{
  "norm_eps": 1e-05,
  "tie_embeddings": false,
  "init_std_up": 0.0274,
  "lr_mult_qkv": 0.5,
  "lr_head": 0.00814,
  "batch_tokens": 131072,
  "dataset": "wikipedia_en"
}
MLP neurons of a small language model. Each row is named by its layer, matrix (up: input weights) and neuron, and shows model dimensions 32-287. Each number is 128 + 24 x the weight over its row's rms, rounded and kept within 0 to 255. Numbers have three digits each.
After each neuron's rows, "fires after" lists the tokens most often just before its 100 highest values on Wikipedia text that the model never trained on.

L3.up1873:104103126087110155130083143127124132114150129128112175115143082127120095103098126143101191132108123074106133182120149157130119105081098066114120138168098138130068133131147152100130114122137093141126137141128175123122158097104128144141069124134121123140126151171120098129138114119098134085122068164128079131140118098127120166156129193129129149154099129138158147119120101141119135133138124127132151125074124132099100133132155155107118125106169119098130113150166142160124095159113163096060142117135059144163100136136111087153110106139125152151149123150083145140126129084123157130104063159106115102132118164149170153139133135122138129095118129142101113161132142149158094110131121135142103125124160133139119110143116129073105090097096169188127095099082146138166139155152114
fires after: " the", " The", ".", "The", " of"

L3.up2028:128140137170084135155132177121106111156118110089138101101138121152154129105140144106097156086144107163155147124177129119154116145074132120146114156121148138090145171140137133114106136143059154110093110154146100112176106091110108139109133120142154117094188140136121124086152112116125129095143144133136126148144116129137140092140120169107145169123140095130104080098133113160116133157075090130182117135138129113143145105133171151121168095106123138122067135131166140150117118113096111165156103146073165109112117117143153115160156125094122127120112162144150188111131138121110141086137137115066135107085085160110147114121087112145171113117146124118153086124113105105129109127147134164103110135083116175137077105139126109123095132121098163111142127114078103136120117152144143
fires after: " ", " the", "2", " is", "1", " The"

L3.up1965:117092176148136121109141154138153164173117099100097115118105071090154169127103137152129139138145093091116059122131113150164124142162150087112151101121092131149096139114078150127161109104109128171140165162118118106117180141131078102084186077110147161174125107107110116133115138108094142131144153145148121135121125137107125134107112123156131101120148087132087114153105111120120160146146108149125109161116145109141102085089142077126170103131084118145105150123122115105168116140179157145159133154151129095208189139143135081167136108155128129155117129099114125090092155112137135074111114100133159176172133084144135132125157119122138131145112113146166167123113145121150115110120138124129133130105113138117101121149112150102135134128126123110106121143130098188121100178138127
fires after: "2", "0", "8", "4", "5", "7"

L3.up215:142164116105149119118097122161114126134199143098179135145100082142149128111138142162169128153101114126116145106119129162176068125092111109141134120091133127141101104163142143120112123149134098147155176174168154130142104139067100147103096136143131098141157145085119132103135103092122120140124095145138176119109125172097149173108136146129098120120093133146130123147129128178162114136059132110150158109094177096099102140154127127127125117096116090111136095162135116154099121133185142132126134147149089081138131140182140131134152125081139147077104084085148117145119123114088092088155119132131122103113137186135140157135146118142105144131139127129120099186124161110127147143132136125095068110138126104123096151167153113059125123142133141127177113133135148154175103114128139
fires after: " the", " Pe", " (", " \"", " The", "The"

L7.up197:072128136101123108136134129146082114101135123118161121113140118164111113153176154104177144103159115115143091141137173143155112122124113100156133120113079135094104110154162149091133161094115149129126163137141126147105139105148150168132180128143119149103143131078095134109115119128103102138110110098117135123114122153130160136098149109136190125156142094129128115119089109138111091136097110131161093103085153102083146108124136133140107140083107112155125099145159155172132123121131102149106130118136102083143132125102130136103137152174136132107135078113118140147119117134125129057129115105154177112112149134122176143164139146107132103133143134139137131141115109143133170118128104119086123122129128094132106113114118124149140149168091109119143146121152109102159146112099125
fires after: " |", " El", " S", " V", "\n", ";"

L3.up1684:143118144061144141127129142158096155136140098098152142164144111125100160113086118132151130103124151136134143151125143146155069133112099107112128124146137114115143109176117115158128121171080121118086090143109140153137128093124118123116164121125129158148161123139125115124109117076132155111150081165175158102135105149129157110143082177153172146171093096075147138108123127155166113166117126130147147149096115089141100142147140126117165138134149088101086123144121141104125138137119108116123121074103119121114152145151132106179115102115110132107145131141104136117120150094145147099097097138110146106115151116145144115114147139109129132125117149156105107137151103131158103132152167175119109135079098147161150109136110120100077152108098143099161126150094093173125143168121114
fires after: " the", "The", " The", ".", ":", "==="

L7.up1577:141149138126133092128115151109085146184084096123151125105133139131168143132112135127128144115096125073204126143113134148138115102084105119144083131136136132131117089165121136154148099146118123097119134119106118144167134151147148138125168162122131136150135121141122127095115130106123150124108140155152107147149123143128163178135145157148128160157157087157139110087147116144115117121147136097128101139158138142097132140128146082123147104120115149110108126101146110128127123152171110137159110121158122079131146126098161113151145140122124155126139102163152140071139135125106092114111136122160103153121125157111141109115134157132142106135135126135152105159142172122114124122126121114125151118099159135144137150153138130119127140106099153143124112132103106098143111126158112
fires after: " the", " a"

L3.up342:166150092128131113098142160099120115139116088098112093171140153144158111105141147089122121130127084114145135159144118094151082130123150119164132165128092119098130160171154111124126138076086148132136110125111132114137074152110110125145132129134134147092131121145119099105129080130117120124093139133119115138136135126114121164139124140123158123132119104127099118093098096131177135144133134135183109116157117134109143121179164154128138143088100091095088137135136091132200142098104163156089164151124133119092144135172147134141173151100108103110129142142159114132144116085101143095111100116129140086126119164106134153121129130132161125102121102132140088109164137102125154127148111144141101106112119137158169116157147146122104176080061119117120128159104108199137172116159116
fires after: " the", "'s", " The", " their", "2"

L7.up1100:069113114137150137086115098078124118124138131124163143137142138148125122130116163137106100155104167137151127138140143118130148114107124164120166103136134113150098061125128161132140156097100085121166118147127161143116134151124123134101123100137145174111140161121096163085111117133134127129126096142121147144157119118087108160160128115106168120158131134145144125093134070140109071179135138138133133113108161169089078128118166129079092103137123083123135130139149118066147158130188106154098126131124118125202121111123100091132108157122121121172147157123114135086149131135123086115087110112139119147118115142190170128145151183095110106134118116126117103144146114108166151123098140139136114132148121146138129126135125123157138109135149151104097107184100093133138096077131174
fires after: " was", " were", " are", " be", " not", " is"

L3.up70:126127109147112142121149118107115164147141105134133102102085112174166154152132144135142171135086130138135144126142126141161076145094180113133101129125142151122095105140093149108110156090107119173109156151131098107142122106099109151127171137127144134134123091090112131120167139129114128129122135123150134108131102128131124086116141149124123139127111086141116094110123129112152101119142085110142127142147142142139108091168173147138159131134156099135133131187119129111131162103117098174160145090079126160133143115157166100097123120131140119105139119140149117121138083135147138104091153136118131109067105120103172138095071135144090152133145134091140073157112138116104143161150135142116070138090109138136115139118133102132124165167104149132159125112144086161163144154103168
fires after: " the"

L7.up1458:169161143148104134146133132148096118094144152116152127124151138143150152164173116111149123162097146124132116130138112109144122097084101154162071148118096160122128124103146145115131103150134134141087139126111167115127125128096118145144107148146085149139081126180132126149182110147151169099149102154155141151154124137121113145157103132155100143134118150103127147115116133127137077154161124126140156106130108098098115136141136158146128156145149124113135105173113117136108136150130168119083113110122121073118115137144134148142145103099155154136158140120127125149144164198103128097099162113118132116108102128123141146142095134126108102120093161123154113160134141131151164126151133166140143131125167105109123108124132160115130129122134103208186104083122118131096137127106157
fires after: "1", "2", " T", "A", " P"

L3.up935:153148138124109133179086164130115079154156115113179137103139125127136133081161113137165155090133106101141147087130162140106095166143134108130160136111136099106111088158158115143149077121095087108134184133097143113142112105146128115125160123131120147125075129140103143162153145106096131121117057123121091165107100178146090172138142108122153070109140134138125117144135110148174144114126119122131109118113112119064140115100105149127130138150106131088129155127130114122111131151136142101120097113144121114141126137104129099128122160140100160161160110160120138095177102130160105141134117101138117174139135097139108127125125155155125156120140110109134088123170109101141129136099115100142148089066148160117119124116142124089113127160133121118138103096077132154161110149159125
fires after: " the", "The", "1"

L7.up916:123136107115135060125124143105125194172166103160106135119119145119133125103141149126152138163129093120161147135123164103163123102107108098089116119138118101115101119160137117118131203144091110093143089148126125126122151136123134156162094096130084160147129153115111109086109133118133162156079140106149108118120153152101118105129160076170153134125182164139128123133090144142111121106128096134146105140102140127077132102139098098095081121126159133147128111118160105091153155109172128109155120128165124145153105118141127146107118139137116121118154159143154133105161155089140113116123123091139137126137169140118159133150139125114190100108117145174136112108139108092151136135110118173089147157126168125100112125136156140110138129092128130149171103116139165146142107099099117
fires after: " was", " were", " is", " are", " not"

L3.up1358:163161103134142162106139162120172118109095132120113088135107107132126152116100172123166145131133096169138156144119104117107149095097118123127122157130126155084146095142110118099104090135129123129107152138074113105111121113131116185148110146131127091140146119106122125071113132130120149167076138142127120127138121097087154129108140111149123164148112105149094135122087151169144046126155105110086135126159151169130129154174144120152131130092120156121130109116108083148139116130096165143100153101137088124127114145136155078142129155153117119146128131146132134142122126128153140104136140150120133150140139136111130146103141134134152111093116089138132095103097106149128119137118130104157081145133127129088103134130153121097087146102139119086124111136115105109091140118103130
fires after: " the", "The", " |", " The", " –"

L3.up916:136137097174109143163135163149132143133146122135112138138142159140101160106167175118140111125139107119127174124183123138131126120121122117142116117133172138097118098146096140118151108097109109183062147133099105127107140100125142116110147118128121133109148157122123109109123094137118147147119140172115152167112085113152146113108093158127128131150140080137139105154122124160101061138144102124160098129182149118094144141158145129114109165153137180162125121119119074109132090094137110175115081135129120116116130114144128094111154108112121108081122136168149116139189105109101105138119134130154157144122117136077111176096115149163136115140091148107144120119109131142157132108150128162145100118135131161130114103122156104078119150128148123076127140113162109173106144155120113
fires after: " the", " The", " -"

L7.up1735:126117117136112134077121140150129151120121182096125109114136103122140135133140166142115137117125122128195111144143139110113139159102106101117142098141147109129090100105114130163141126122143158176137134162116127119112143103111089149085124146140139126104144089092167113096145143112078111152114103135127140142116109131147100104118168138188118101131140143109146120133143111145108098129148124140103148118120129156140130119117143196105143164079122141153104127174150154138174162142106149133182151122146132123149103148087145135101137123111124123100110149121131147130140131119132087120124119124125129119123125164102130155164139146136137104122132138108134122131099083086125161140118111110135159099149148104135132133117111147162115141122124171126121106109146152106120132128104126
fires after: " ", " med"

L3.up1853:180152147083108134116082113143116107135104114099121131148142085142145155138177119123140166161110113137133115120120139142113146114109077124156137119151169087107117165113125120175098097111130132141116139129144150117074170098172108131099114156113117112139151143090143115149112169112104118128102089155160082143150139136101147099155143123142162091138133097129115125090094107157128125150104123131106171119110152123131129153132124106100153137110099151129130124118157152148123135157112124103112100094160065147108134101127130122144127112129136157118111137115114118105135198134150134122125096167127116108145072104145153144149104130121159164101105116134103116152110125114104119114107143095181143134125176151116153117129177122128105103125094131165134107139098166127130130135142148
fires after: "1", " the", "4"

L7.up327:151140116154166118108126120121133129133090131133150120154108136140149144096126143168134110148164092120126135114124140109114171149089126142160183099116150132137116118107082119187117094122107159154169121131120137146123166125085120116124139129140114147148162102120161148124134132097092117163114128141147096156126104101132128095140110134114134139149130128160135102127132144109118130197139128125135127123172140131114149130094135143120152102095090073168151096095160145139117102149143148161148138131120094096132104147130129125144125095136159138174153144107145100127132151135162158104107081081130129109141142157132152133122099148153110156153155089132150109123099107099146182180128140142121148168136158180086104128090167160129125094108131147155129133106150132106121071138165151
fires after: " |", " A", "por", "1"

L7.up300:120161109079134108156136106118110119103134118078101100116144084135150110109116178112150116155151125065164103156141114152160122146144110134142140093169126154137075067120092107112129123143143102180151110131130126127122131117123117116149104102109093112112089150138165109104139160089144112150106127127139094149140077109129096132129139172162126136147113154120145119111122124130152126148094103138130208087164124143142117104135128177117105074132120136136110116126153115115121122110126146156127159107128096139131129141109170077128132128111153174128122105178155182096107152119139143166105119159098092122074163171129150144111122125150118191128115146110106150142125116137161095127151123078134143103104140129132157153102149146088088164088120138138150112115121138144129113138094114
fires after: " the", "2", "The", " The"

L7.up1949:165167138137095104159137128125146128130133132088110117080115134132102112114103108157108115137096149187156119129144134126072117126111173120122166129105155074134159109138132153139117158111124107113129159162069110155094124160124107140098098173110154151104123186103089139123109101113097133122065135121179090101138115110132092133096155114092102114139121128142130094112127141148134103130116084164114144111118165123125114110130122089150106125117123107118106152176114068121123145088152133138138125123138092114134145151121144127143141149132107112174095113109150112084160153135115118134136109088072106171094115138148125116183087134135112132166125144107127141100114076107151104118121129125110084087124162154124110116113185126119110128125118114106146128091098137130153106086128136
fires after: " and", "-", " that"

L3.up1415:125102114067127127133130112119103162151144140121095115106091136120146115074156166145129172149112161138147127160145179097113144107112117140050176180184123127150123114161104141119126103116143139144152173128083149140128149132159094128124099141175111139142104154116139138113160137136125098150092100089143096151110127111162107109106150141135076113139159068132099127127159099132146118114104126136127177122174124150092123123147108122102122161112114119106094122154116145163175158148104104095146112127156090081120084159110164097071123128155099117124115103156124130140138130121140125124123115153117101137104150142141090185150084161160099148138147109145125123135126107086107128110129162175149135118123141174116147155116121128124124130130134120090107143112140134159129093153128150
fires after: " that", " the", "0", " this", "9", "8"

L3.up625:139148124162130152110151151134088139146132149157115128113149155130121130161096124122151137131110159112150102153131108149149108154094126112086128152163153162138100188118129099117114146110071122131096090123130141100085134117149109113150114088119130101074109117128137094153143113097145134158142094114113112119090090142127126073137100119119090147135104138101101132154126122136144109113159146114168147077118116124114126151110112164105136124111146167100168112132129089100084141160122115104114133096150146164137182112159142119156126169087151132163123127092093145107132131100131124115083146115126139146140122085138159082109098137103135150136135163162126167122104135082118157137136107127181102108078130099070171122122119107139111170149101123181165107127081135167111139167116145
fires after: "1", " |", "2", "0"

L7.up486:126110160161114138141091155163120153122159162127142119131156133152144075116124195136111174123108107089139155119121136119110077136091144143116163092131126112118137134080093181141129083147097090131149140098135172145132131135150178135164102144152141149161137138105104134134115140136074141144140151144114119085121125099097111120099114153117135098132156150105122129122107097142110094114121100090088149115120141180148107101117149123091104129096116119152093112124133123106198112138139189108117116102146133125122121130135130150123126160147127164112098150176113139125129183088104118098130103126164129132118120107110138101112135129106138163121107100112074110125111137156141137128148123118158168161158092148102129115154114116128095126129080149132158139139118160144138138124132110
fires after: "9", "0", "1", "2"

L3.up1789:158146129129108155127151101096119135072153117105120140106158162110148133087121153087161138142136133125137135094157136159134120163098086116138120124159148109130085073154145134081096167152125123129127133129128144104097124185141147129139159103172132134114068143065099109109156143113098094095147150107110124156127120105114112146130177113138146117124122095158145121129110111145137079133105141143125121118091115145173160126167128075124132157137139085134079133098112138174126157127109102107147159126110142106149112121120127078150148123158125143109130128157123141125176117149137124126114161123129097163110151110136151099141153123164142131140112132128132149150144152149090126122108129121124122129106136100170113132114175117106112145132094129120122089151097132143173124127136169
fires after: "|", " the"

L7.up1562:103151133127111124115123083106087160098104125126155137122139105145161125141099171170117132154101109119135110133160153134126104145105156155142142090084141138111114146147093155160126151141133121096117103111101136098134105139141106142110143140110063122126166138115108123136116153119136156141103120146163131110145085169134113116125158127166124120131097094188158125111083136141131143131135103143140151109137133101104123097136126178116184110119115130141103110108161122123126116150132138101112113138119092128114113147114134157119178117125153101139171113109106156107121135102124155115109124134113118149135115135105135111108163118188132168115125136102095115177141126156147112133166118114105106122077157088162089128136117181113114168138121176075175097073098126150161116103120132
fires after: " the", "1", " The"

L3.up1001:150146091136146134177116152123127161131135119125130138127101164139160104125160165100132134123083131094133131151118115110130153146091143163118143149162160125085099149117129116096128072131125115121141133115120098129147146111142105084109164118136133133114123133087119148106149108118100093106124127113124125162086092125090142132146142161142135066130133106130098141142137066092155090144131136138140129082145110161136140144130143137100146135110152119151083151154124151144145159143127139146146122117160112132092113144081130114114120156106157128152127141122109126110126195140159124122102110112128180136156156105163148113140097154118148080113108114180132146130118096088124104145103098097140121148131116100160148155074146085134122181101143181109158142123125174111120125135137133
fires after: "0", "2", "3", "1", "7"

L3.up37:147134116156083127107153137087146116161169089120133117101119123114143122123128106132120144101145088103134138135175172139143103144129143147078153133146129089136147146146116112100137149126120096124137167156099116120164128115103107092169146117157110125109128136102099103084138110114104119103084140112140166157092093141119090122152138140151173130137142124141093146144135106133126126114130128133133141078158150126152108148152141131090138089125164116126108134093133138122111130123124136129138098138177110135131141113169168089104147134161081188134172115162131163116105117103124111130084147148133101180118137138151126096175150162125135108115128098095147159147124146125148106128105138148109134146110090143129087133107122147084112184113134141095148074128077129142132084153166126
fires after: " the", " The", "The"

L3.up1967:133121112139134084125073110156127179083104134129137139145127052136112134122157121152150151126129066138128122183127177117100115171108161119135151128166130156136134142140148097098142161121125139111149129121139138154118124071124131137130134110160092165112157096117122103099115142137121125156151138175115106083155136130095143149113153137114107130185158091164141125161116111096131136105122111102112083125139146166134166107107092132085135148123134099112106136134104107110137165136141103128117145108144092095158137169091086101138127170137117126132120134105147186132109130075109128096103138150153120137120101092128154159109134119139118154122148116166116104108102115125155096162133118135079112140128105144094172155102161133112140170122132160128189127147088142128141091137136109
fires after: " the", " The"

L3.up82:143154056124117120111134108129140141105140110092117126118106127124128138132113117157134127126107125099157119114154119121095141131147101123144152101149159124098095091181097151145140140134113121106143186132044119151140115163129131162156136117133108133172107127119104135109144165107107127118090114144118098067189124154119149136140150120124137082140136119093118102133135130141126165138139108095098131105137108172120114114164134105126133174117116143137119069150102150133147126114116104115112131121116133069127138171114132147126157161130092153132152104131125180139130125113094160118121102099143104107101132163135121139135163144157134159124152147146121137110118133118175136118144126139124156130157152131069162105102139086114090128103120161124198144096096110144125117111127117
fires after: " the", " U", " The", " In", "E"

L7.up35:133155093110072159109095157115101154107107126121141092107118152156117104161131133170168144116124075109137082138156114102148125137131104067137107151160092150092082132128135160141121132131119114118126160118106120169160101141109123150139076066157161125108177117131094111080121137125058143113158141131140098147171119140099148121134142116152127119104099100138160116174093120125094111116111102111159175139128144179116147118134139165150165091081133165152105059152135151131120169129062104104135165097152108109112148112109127118162152122134186090105166116135089125118132118123085124102124140123108127172104120191151126156139145113124122103138136137129142125131106140112110126121114103133139096182108187100151136147163096137156130108167088112148134130132140128085151114100122167
fires after: " ", " |", " J", ";", " ("

L3.up1496:123159067097096126173123103131109100115147122094152148123087112124138127125109110124121138110119114127148122182130142109161090122101109120097170120145160140108088082145122149115091126119082127122103175111114139139122121115098149157145149127160128154110149157119086101118131107108157131183100107163116155148166083100130150094115115155136131108149126138139141148110160109203133113149127119151165130136130211128142106125174182111144102147125122148125144113123103131107122129124166163089151173122181086120176115105132148089128171112152125114112136092097111116146152119152107160107112127140068161139110094146054117096163135156101149134121148138119130130099133117141129147073124147151138101143114144135080099121135124156112094120121111129101128089082076106156116097145129126
fires after: " the", " The", " \"", "The", "od", "."

L3.up1658:066130114142096115122099138161148177115134136150157136148114089124138084096117134097140153139120114101129088137130150143090142137087096142087133098089145138129180165099142146103095138119095145130171111172182131097117105089156149131116120161108105124106157119114139177110122134137119124152126129076161105115134156080140099112164150145119133150135173167108074127159124073112113093133125102106120106103109143125125138166114121144093123097130154114154112141145128104143086153120130118167116125129128146135142159157136122095120105144151120152124102106146085129136100194111152128095089121114130135132128129160180111133117092156113185158185140124091085119127078123120114100151132125089091092129173162135158164126137128153119122147148078142182150106135087142155083137154130108
fires after: "1", "9", "8", " the", "0"

L7.up99:154171103123131111132116087112113177170106111113120160091123106162110156141105146139128151145114137099173137151155135147162142119111143138110145129174116153099135081156149136134135102120114093111157091160134180127068122165151094159130171121151107137110095158097136153118157139103135152146129158157134103151156063146157141049158078120098151132129111109157075102141147141125108090136157116146161155145134159161100165152164142134106143144100162148125141122159144140099172119135147136173151149154151108124158094105106134129121132137128123153130142086109097156105116148122160102114118108121176157118151107092165139094081125130107118127123149137151127115147113119103146131108138103116116155141093161117082147127112160144116103142112118135144168111150132126173112120102117142
fires after: "0", "5", "8", "3", " a"

L7.up1973:119099135142112068135095158145154126103087117089138131154157123107120141169156153115106133105101110143141132144128124119121154113118128144165116125142150141135104085090140107148115130123121131143114130121146121163183158133073084185099112137138129107119164083120113126108107115109079147177104156120114114130110130142069161093141145151134147107108105154143127157098098124129159115117158143122110134123139144122126127106117141147136166152122093130113150136086151143109133103099100157155167116154124096116145136156119138101159177067104154136143166145156121113110133127145164141090099115166128109118160127130113148191108117101137085137189147157153166120144120130106160143143135095133128113127130139121122134148112136133134112111082108149109114118148121120110131123118135135
fires after: " ", "1", "2"

L3.up294:151130124116131136138133160159119160120132159116157137096090138141107108083156102107155113128152141098103153152162147100085101180124087137141135119103131083099107123164119153109102153141086069121126138172120137125136111131108101125107103104111095103121142185075143091112120150108140140151095103105149163115133112162104132162169150105127146134115138127124093120121108113155117094183139083087145149119108132113111117154170166140113132159106157127157121158179131120119106120131119145131102143115156124122125093132124119103127122170098103143085149115113098130132133122150121102117087174137085115125123133145124154158136135164129118140109100109167100171144147099157114153106094181127128116095131162115130139145184157110140114167113147156158197085125105128126134095107101157
fires after: " the", " The", " Al"

L3.up2000:147091115151117115130113119177089143134107141095179121040097121125148155128176182123107156104142125149125119108101162147135129154092100108091140113139125125084138127141137114121118100128130136157134137118124131102182110100162107166124124152107102141124139117155116147125141159087113108150107152143094093132143115138152115110135136166152139132165151055118117102125091124135143097156179143149121110138154129151098121110103143112106136106100155114194135118142128160125169096143095094155139137110116136070101116139113133134115129142113123170084153119135110164131142110111129080112138116126148141141094117152085131160084137154124128132132143128133115091155104100159167126153147123157136130125093115125121122148168125135117079121127131116121110137111144126141146159109181152
fires after: " the", " "

L3.up1861:110142129103135114106122131122129116148089114121114098156141105098138167171128144121145180132117133161151101115126176119168135129119114118111143150151165117085139132152117149176102147155079159168135126153125122118125155130179091094138186120156123149132161153098153143116139114088104143175128141108186127163112105137106156094103127138146156088141143093145157111105152090125117081149153101149138149125140154142145126139120108116111131098147147104152100192111188120103143160169132147120114088152145153158125167117139115103137077114122094101145136121093105141050148176106111128090114140145142130154114164120116140109104104125143114108147125127108134167162148089111155170112147121129079142127083128143149128139109135142145066144130114113107130121142099154145116136144119114
fires after: "8", "9", "1", "==", "0", " result"

L3.up417:146146098093108139121118116155124129139117111127147173124116115145141127073167113121180143110095164127114125162121127163141092184135108102129097144123113138139077115119148122099126131113099119119088155164104113105112112096141094109092105155150142139101096142166079163093129110124110127167116100171130146159100126116155133118172118111143114111178131130115117148166131095157142157119123125113124142122123192105121130160140117132101149112151173130133116139122134108131159127149126148149135138115153115141140148148132128083114139132128103134117105151125120127096176098153129132147130138165098114145126144095140130061110157126128132153128126173089137108156106102160121141111070144135095097109120130179121118136195127173112096108125102163093151080109096096157133111155131106
fires after: " the", "The", " The", " \"", " |"

L3.up2047:119156094125143139109081085125088116152140141117126145094138092160141190125149119139168129139135093129111153140124120111165146141114123128145132114134106140128125136148119135156124119122116121113098186151093129160112159096140145147146118105135067154122152116107144140140144089132131164176100100157139116149132114099150087118143123130124129111149126130130143148099096104130138128113151127148148152133114135133113101142159090115110152188107157142118137137131145112097130103126103112096111075095127159114096116142144124115133149132175151107119158140113120105147163156091138125131135128117144062138150110160165153081154086170112094078130148117126124146128108120079119140105124141142154106122118117109130141129133152117126094124063118155115131147133134153170107120161155121
fires after: " the", "The", " The"

L3.up1621:131116121145051165137129116115075127155148119120165154118139146078161117108139141127129114128127106135147116117129141152163083144137162138147154163157098091108117108131131134157160114125098145149119145129090154127124125114137123141161110115108142119163102112101098161125143102120116115127137119142162098137093135154099109106144090146126103108140149148081109137157146107075122097174112138118140125127098124098101126127119150150107129115107112145108118157132182099122118124154109157120145094138152125130147160150127123122131104124094119192154147094141107135127137140123126124098115118152147161147141145068151131110089143132136149156121145129155147142073134141117115152164148146145117140129128119158140120124136117110086111157068137124117130136133071141180150118142162111
fires after: " the", " The"

L3.up860:115101117150107143101136147129120120152123109142162135061125114145140165093108114112142138093125106130146149110137128131109069146145111101124126145132105171158112138145125101101163154156104121108135145144159118123155127090119126120110097141151156114132108149137103138115102107118116141164088132134177133129120090104114105126136131156137090100149128123103109107118142132178159160152153128136132101090079099102095131175150127148081158158115187166114132104185148136110106133159124125100120077093119125134142127196141154122117157110082115102149122116114113138133109138110110153126085121174143092113101115147128156093125104157135138134119120149157143117139130083120141119102110122114136083177175140140137127071148130132073132090106110128110162091140085113165124177123153130
fires after: " the", "The", " \"", " The", "|", " ("

L3.up1857:153147132143108120109122136115121137156136136110110104097120115168131133106146117155155130108083151170110114118156111141135114178135126111121124128129097157124080087158118119103143142135111125125140158154127133124113137112162102156116123161147119139125096110162101138110111103138158157161066106158118135110132116115149156112123091111132106131171113117155107122110112121174148133145097136138140143110089150119113089121142182133095143181089157190123133113118115147144124085103122172141104109150125114069098122152128111128130161119107142120130135117113121124108163108086138104132111131180136078107137158102139134121149129159115107130142185152126167137125126115117175146141121147150143087100082101147163097146153108121053108144098125156139107121113127147161173118152122123
fires after: " the", " The", "The"

L7.up1020:079134133145116059129130106111113128137145122150111105056090113087124087111134144104121151138127135160123120142154171133121109151150126078156192092099158116152112142105138137096140163156145131109105114111142150163109103136099146128135126123156096133131112118084123155073125145111080132146102160118117128098141147149128136144101147126152122101184130138149139102129126138090170134099120112100114121094127160154139125090055108156100126135137142116132117104115140139157093180131156107114157101140109133119129131137113095125114135132160093154092107140138105173117104118092100114116114096153115127107130145159113137143124132167140100124150128146122125085120121100118159153174137141143127115137122157183145141141108131132151101125131121136134125119115097167111149144123157167
fires after: ",", " well", " /", " and", " until"

L7.up34:135127065085140117084113148147137154144109144137171165114136143142121117111139150134127135130136114066146143142149130109091101101127130099121133118150163122093116107155098132134097128127128138118116163107150072139137084122135116140114149132118118131111132102144090131109112098128111151118077139130113127130145112099069127123102188083127122165118151092126174126141141112099111122112079119154149116092142173145124149145099167108098162146125121120103122107126114126094118103172143152064146107134157146105159171103198131118144120131113122092152164154128084142122068144110141081109112156154139113136148119118119091129086106112104170084097154144151113121136123094138124153137140165146142106139111098126079142116142151154113080132134154113121140129166145135110122120103150113
fires after: " ", " of", " at", " to", " |", " over"

L7.up1823:139151092156167128132142119125138103107162084124109143149141086151125131115164163126180169162104118087104146159091135152165126119116082099101152146148088108091072113112108177132123146168152138120108123134137134114113100126135126160146094129143153104153151126101125144052119158118094098135080109144131150093152132136115161126121170144150132098136151093177115171086112115116123117118108121125161129092117179109121116134139095151087137071145146100150100132112148146138143193113148109128131144133121108139118088106099142126104139114118125096106137110092104182157164138069112161109068122155153147111144133135146147161159136092117084114147118151110132110150127143137154116098153101088117126102129140122164122118135148124144110106119128138134147117111161102153115096131121110
fires after: "==", "\n", " S", "\n\n", "S", " Z"

L7.up1320:106130105158111121111108156091154125136120158114138131094127114128125105144122101132117101137134129125115121180113149113167167093083134119113135143095150121142135139116138120144136111118130126117144117180110097138116138165070143131171111127125121127124154112128062154148136137133126155165127087101127124109134118126103149173147128159114113107137110107136077133179108151120146144145120091117071123124087155097094115120123152104099102132157129111122118168144153126162082153132164159082167181114158168077139121140129070157126132110137121134145061127130093149120168108153150122135110099090133144096125136101167145118132155158129130093135130083120161133108148140134147143140095103113115094116136121130122092113132146167126114085159127179129128123159135099130145101155151173
fires after: " was", " be", " been", " long", " are", " also"

L7.up1769:080148101165134116142109126095183118137116102135127181135135158156094117131144123176169136111113129109111092150124161149149143111084124139156122151130129120118101110112111119144119097148109110110129134149105146156120093164071115154113128121143117139144127141125092112111131148138115118153117172146119145113140134145097125144121164136137127066114107121102096135130067152122165111162142113141155122161116120121092149127125093142112134152125151120124145148123135135069138149089123135130140120110131121109141131116145124121120145159162106143150098125154162159138101152115132152149118106125177122136115155124180138140148151145164085107154134108131142103088131109113127091081120159103115104171115103128109130118155140155141108135131115127144134129130100116134146089128107175
fires after: "R", "S", "V", " R", " S", " F"